MLP neurons of a small language model. Each row is named by its layer, matrix (gate and up: input weights) and neuron, and shows model dimensions 16-143. Each number is 128 + 32 x the weight over its row's rms, rounded and kept within 0 to 255. Numbers have three digits each. A neuron's up and down rows have the sign that makes its largest values positive.
After each neuron's rows, "fires in" lists the words (lower case) most often at its 100 highest values on Wikipedia text that the model never trained on. A number after a token or word is its count.

L11.gate153:127079106093072166151095126065106048139102086120090087165129157137124128134117152128147096123150131139108086099139105127133096122199153106087124155080118168145141121119139115050110124189103113135075155155147176168149123087161076122105110114114169152117135137178126085140130057111102117137181139163143085080126108156141118155171165136142150170092084136112144129131169077124106140117141
L11.up153:170165124046102133113163081119113126146144096118037133146149131080073165114129170089192118159104079098120104133126156098179129126089124142119125133108124129081110114141204169147107145158122106109125139186100164086136107145163072100186112093097161117161118076077078058093171114135163115173152147094147070127101105110144136139137136137100119174112179161099069148101131097156161162161082
fires in: "it" 32, "they" 7, "early" 7, "also" 5, "in" 4, "for" 4

L8.gate195:076121150073133106124165145152115052170117140068110167182132126138163175091143156144163192072108090168209148093126113098093147168108092122123112135163120164169120122154097114121113136126142126156159149134101093117167131171191129142136169079125176186103133128085148171149114153161104135086108110146103118105170154113101211155085159045101136100115119129147164146101179163122100106125179
L8.up195:134053154134131122147151089128115115154126142118144128102113110133169082157209153126142146088170075158154085114176150122186134130157191078127120105116084146157114132147110080130141079134127132075132139093156135142143153134109177077153171139076169142154158178053156074083121185133141144052117092110103186082129107156164119162133113090128152075137128120082080134144111134084131127098175
fires in: "in" 49, "some" 5

L5.gate79:133091140159113111175122142122101153173136157150088194059066075158095128105155153074153139155099138159100123156106111119100155160140152141103115113081119106162197164132102020145169207134132120150122052137115128125146138128118065151188147154135140097139123136157133106079152209167183156059112130157126126087179104131173109134143121145129157140086165151093164120085105077128091112181146
L5.up79:148102163067127109120130130093157092144086151104108153081101123166077098150151147118142096069096173169121133147122060190110160150097096157115084115104136086145189156142104101140108132135143107121194108110158108142120132166086085139162154124145152163174130111165122105075153159125208128115135146172107159147141154126178095087147134145098117124127134116118123078154111113091138133222126
fires in: "national" 21, "international" 15, "george" 9, "local" 4, "established" 4

L3.gate216:110132123156141160120157102069127186159151067212117195095144095168107134087148169121150130121105144078116130130082087138119182110080157165116107075079104122164102150088130142165154067139122129108090058063114116098145109150078113111110116103184157177123171087147169113100103115097112122086184135104139132122132141107174101112121136100112157125114140067149125087091125147149096111159051
L3.up216:126137117153137156105165101068141167160134075201132188110154090157130132074157152107157121116094152082105117136080089134136179099088156169101115075076125105170102162081120122153181077136119107100126089060104125092169109145081147109102135102194158164111178103148162121101096107084104113087195142082136142132156166086179090098138136113097154093159134074124116088105138143148095094172048
fires in: "california" 29, "york" 15, "martin" 11, "ottawa" 9, "japan" 7, "texas" 6

L9.gate237:117170133078101155114141146100138168143219112112079139116094141121150138173125199111167148129061113115142136131120193098151156138126098110055119210124139135147152084114125049098128111157108087099121114126143117122112095113126069071119116185139081143123123180107141134125134111150124121119147129088118143168102127100114134190159129084184195101115108099129069102138096103099138160154136
L9.up237:117139109035090112062115125127108059164089131097110099154142084071119123144146138088121145096122162095172128190127168131161208147156117101077132141127157132069114135137164183165142101160131108126163149076130083123142123129160106073165125123096166089135107125123147120122164037141094132189138154161182129140129171114121197146079129111134086154139117135129116080150117098096138148114122
fires in: "on" 23, "from" 22, "between" 14, "who" 11, "against" 7

L6.gate148:116108115120128109187079123138120109114130202074110100173130198100121179113091101097217117127144179116184128162150119055111123157111129101155121162183160049150113115131126132113110136108146102152133076150142116176102185140118139113154150230036149105159156153092112103094150119087166133126083163121139148083127147140123119159095179119156126151098111140140078097077130086154144113148122
L6.up148:123121180105145125157093159139144143137137151154108130131129164069148105099124158110167112099122127106175123112141142162152117154147113086138127138121114108111127159148113106092136072178128116079139133175109136141086137118110109164178060156139150139136130131156166094113082089136096121068050128082112130137059118119111152162167057083136102159112104178133142077162056107107151087096194
fires in: "of" 78, "late" 4

L3.gate48:175131134102099146145042148116152136146143174103157167178072138114111120156138126117098088042140173146105116139165175111141160154144153049155147141195111129065093141067127146077121159089133128108112138164117143084120124106179128135194149150115129119108129180105166131124139121161142146122131167094068136103147099133140145127150141122130155153121148092098134156079131109099085082149089
L3.up48:077126114097172092178151108160143084069091112135132115132078138130113035113170151072126147081137147152102141124120157119105161160123121167142117110154130115131151125117046119150150212156089165088185155186146110146144129068132182125126158119123113077120173122087148142108151067135121105130135124190175114159168160106082135154185133093099115145122174170099166095109085142125097129135119
fires in: "with" 59, "the" 13, "award" 5

L3.gate317:133130136131101140190113133120100100130121114139124124104154129140085093120100148122176173102096105163143112139162114111163155130137169139181067119069075165161174136146105104116108159080127139111133071173110085128117183121130133093114128116149132159167135209098108085129098140159133172059162156197144089141132098087170092110089118178141184106139184141109151131102121130140106090166152
L3.up317:140135126112116143164120119114138101116126093139177140099169117101084108140103113173184136072104109177125113138172080137169149112127150140158112138071073121177165149156093096139101159103120115092149129170109047127127177155122161100088153123179134139173141167129096095126092128158119142083117177184139109163138183102176062075116153185150136083190186134139149148155152142130132121165123
fires in: "science" 20, "collection" 9, "library" 9, "quality" 7, "agency" 6, "audience" 5

L11.gate26:109143108159080118130138076080135119146068097121081145115182094108143100137109113114129115129122069128106146112118111117124098128116146083135172129160164103115111094159090048132106137152131131125066134147108111108134072138142081143090179106151132063093148113168178119080125119139172109117145066134132104109149095138144114123179118104149129154099090096138206150158115138177128130103169
L11.up26:124103076116072082155087129114143120103124152163132100107075090111073168141053123120124148117063107164161090086113123112121119125141173150159137118081181158120077115088059097184111127140158104139164165112145061113104155091117080121097175079102148094107087085081177110160117068066108093127128099170165122078115165119129146104169122118170133162127104110107139107105127116122133162146094
fires in: "had" 22, "they" 11, "also" 8, "then" 8, "and" 7, "subsequently" 6

L7.gate291:183125114142155157192138140112175123105088180118091167143126136147133089044132187153169171082128118160136134129100129082135124169176149104107072197116173131103132098110105112165129115140113153109168132163105162117129139127133076163117114137138148187113113158099154138127067131147132108107123101117121141175094125165071227088149112124097150122088015089118143090065136159118135162167218
L7.up291:090128177148143130114127142165106102130118146125198121096153078138069127101149108131101132139149141107122131130105080031182093190179135160110186158146106102111128100098148130072172101099143152125111142087126083190097194125219156117028151185110154150115152141156065115161115116101110120083095118141130128162048170071145150091081140101144137110123156128132074183063112098148119143145141
fires in: "and" 25, "a" 11, "have" 8, "other" 4, "not" 4, "s" 4

L6.gate281:153113106135108101147060124125144120106143239140123137166135109171178133094150157145133067077078094182124127149162189105183155146131108118128082207119150097079126173142146076144156083135108144069142149134114098152176113185142133117135154184146137137095105147087081158086153144151129170080118179092088154116101101144110156134158129103118177071115064130097162084102139126149115089151145
L6.up281:097132096099154115154153134161114146108118117097084134126156138106144139101133136140082196122079068107141122128158120130119172194138126074165101138163134058033119130122159194165092171098094147181211109118139106132099184143076130151155097069098185216152067080123105109128106172153165074117146155111130119108111155123110102116123110129120132082112102174130084099046079125083123164097149
fires in: "the" 24, "and" 10, "late" 8, "of" 8, "northern" 5, "early" 4

L7.gate195:131150086122155101104192122096110137167140171177097128121111138095079117096119150074112117045113088103180155155166123153107141088103101139070095115084112144075119130140145158128143124147090126146107059123129154133116164127058136111153098206150149079147132134134171159119126102089107081152093123069153124101113094130163084150142189147198135187081119136110113109145070131100138148165140
L7.up195:136138202098142129144105170240107152094130099111164110125202123162137131162132141145136154099108124143132182135087133088110150116111159107156079134112116117162149161129101114099169100115132180106146143110076047166090022143132090064075176118143119136136144119146134144149103152152054141117175131105160189106176134128115067099054142140171150134135097080076142130079104185183131118126122
fires in: "first" 21, "two" 11, "southern" 10, "four" 5, "eastern" 5

L2.gate306:140126125137097134128226099121132131149113126099049255140122124113116123129103140136130131114141076109124234063131125124116129168125096113154126135124128100164130175034125138221093141137147129152132122115174111050127122128125216085125109121110122113129175180135124137116102120111152154131190114128152206119124132017145138135119127107152123114138105150143133099127124139077136099172140
L2.up306:133141135118132109140044125170129153131000125112191157170129133107143111147179085130141148121152101136135133095147132219120132132120167145123115101145151138115135152145126130118236141135142143148122120176128117073129126104126109153144086115124113110130108130138142137125123151065139117131110079116123078128124134197131157142136148126164141130150101142129122139164113134149082113085195
fires in: "25" 21, "listed" 8, "250" 8, "list" 6, "2025" 6, "love" 4

L13.gate211:146174117105121137128170155113152160139173158123081143150056128090117118092144192148108092101132104130099057061111141187124132130128142120101137194100153056141140093185081135159123160098130171139145157144149068051098157121073182135195120143102137150097181111153132132149097174085121091158158108066069091117120153107151130174118144140147138158130183083150166072094124081146055099149148
L13.up211:092110105121133072167097131171144150112145097187130087129047142125143158158132122096139113088162111148116108066119108125080141210150103100096170155111118139062219120096125131184132129108160084110092073129175086130060144120112161169119115153082099144109074148146115162152138099122058063147198121122093120115122119161110118121150130146138162129125161094148071098079059113125124151136127
fires in: "the" 35, "of" 24, "to" 5, "netherlands" 4

L7.gate6:115193147094059148143160158126105110153115134114138154117117090162063153074080157096151098082064145145120113124111097090196136178114108098084133096141130134169133127130141137175091104162106117120107128155107148108127073140079122138132116183122120134118144093132092123078125091141147112146115062117116180087084118046091184139143135086084109140073068173135113171103154113138115165097092
L7.up6:094148090088110085129124114101168137098148141144072128144139182132084090102158115146120100077097139143146147065163120137108110114165138164110250099111153144102136137088118094094138120135160130123073135124118085118099120188075142111099175127125098137154171162157126207124067140157049124190136104087148153080124131163130063145086192191124137143134120212115197119092118174120134136116144
fires in: "that" 37, "university" 7, "city" 7, "college" 5

L2.gate377:139152134128117074130159117164130115161114065131127127087142082136081120142139119121113180121118094098101119129113163121132169132060056107101121175167183053143146189180163170112161175108126105130089126115109162155121188142106127088133127164137104038133093167153126123105178122144197149132127146191161121141110127136109153193212173174079078143083116141162174103128093091096160178142122
L2.up377:129155131133085083166135120188129122178132061100118122074131078159086136132127127106114172117127112099117128143106183127152172138068085115102126176182193076163125160157141147101164189116144091156080127144129163147107163141111094086157144156149089047126092146138131119131180116164209172147127168179151159136118126131113151194185160174077122169069099137151146114109124089098132169139106
fires in: "on" 27, "against" 24, "under" 13, "off" 5, "over" 4

L13.gate315:182113153198109088118121183121160107153106180130174084159069117119075121098114090129119084103144121151142143125086132118135136154180135117114114163129133119129154161191146099075100141133111163156113109140198138157114154080134134124120176159070131044114088162100152160120146134161141164102173167108153102149210109189102172110121075128114184193089142121068135107102156126153118079130138
L13.up315:173156131109093091127170134129173127114115110118115073152143133150106190125107118141149104085114132170110144091182137146164167184203108091172126140118148137103118114136145102139086108069079150133182100079122103124097137121126080102144154116089229185156093113144148114164155148122097192137117142153159161149141190078083168146157088118104147164135102105106196066106119067118161112133128
fires in: "of" 13, "are" 12, "than" 11, "and" 10, "the" 10, "were" 7

L2.gate186:115129132132138117131140137133132122122000106104040106138126132155116123163138160123123118115099093152147198120116116000122132140134146124114118123139109115093115108097132118036124139114115123179150113102148111217126120126125137097122145146128137129134109167112122121146157126185142129126155110108115128140131129000126124103137140108121168098120111121113105154118123140119120134099158
L2.up186:119112140124136140126036117081137117137087124094079000110134130140125124146166244107117120146125114133128148126127129022117114154119154147110109145112130142070110139066109126000008120132137121098124113143135138126116126122115117132113115160122110117119158126255118168124151112111149087110182095129183128121107136189150131108157113136145134131120178149136115123152142152115175126118071
fires in: "film" 34, "goals" 11, "films" 8, "ranking" 5, "goal" 5

L3.gate159:091182141153154104173095115152066080093157141121076123155144083146138164135128106070095118128155144154095129105136135170108104158094107124172119080137119122041150128116122158096127135117108101169104187155187080206146136121182095123114109181106084047099086071142167127093129157167167181152141082137123102078090099150103148104081157103122198129112115092134100159112142140184131103119108
L3.up159:130113156125099111152109096125114100125124091154085175143198110108153177170118065098160057121182154133051105140066110115146100094100103043144179139150102146191114142076104113119138148145108114161108111133185168162204152159125095089156182195140099131166150098130131192068114117216151161163143123111179123176110154137132081110100143109127145085146146097154170173139129116184151125142127
fires in: "8" 28, "90" 13, "80" 10, "9" 5, "77" 4

L2.gate373:133159128100190083089173108147094117112162109095124151078121090109098115110099161124143062132164097172111097112181112089137136162085128153089111128135140163085135126126084100160133146103122146161159122147126149154054115160061134111104078074199144137114162125100153150118111128107141176173142148151110113172149131133178134093113095150096097176120022204094093155100184153068140136182148
L2.up373:151021133120120108123096185122167071193147190144109099146085117183184157087130086124137111119161086099107124130160169165177114115140126135133134167156151190132096129071107068126110101174126121116095125078094136130123132094134161104152130139143113179151116138163080115159162124167096169093159164067104147140103086098151141148148117141101164108082113135119101161160181088134228094131086
fires in: "time" 23, "so" 18, "software" 8, "soon" 7, "soft" 6

L3.gate372:088117049077104150153182139171124085128191144140096109105133091113144086134102081106121170145127095103118192103114099137129140146158082103120130135150139098166155135148151036181149093162174255132105103120125120102218129081150141108130149139111130131168136182162117131119125116142083130132189091122110077139109155092137138163159112133130136137157122149136135133121146076110129138148109
L3.up372:093184176196086137110150134120099148170087139143100137165139102136096166136076000191144129147156111154147144142065104196130125137093134126103148142092109120156094123146125079188129114113182041170090134091152120105105137151153179091137131102125120173113098139122098115127109116087127142117173098148154138126093131038126147076072116121114133076071099118136132138130188145165122138118140
fires in: "on" 43, "placed" 5, "france" 4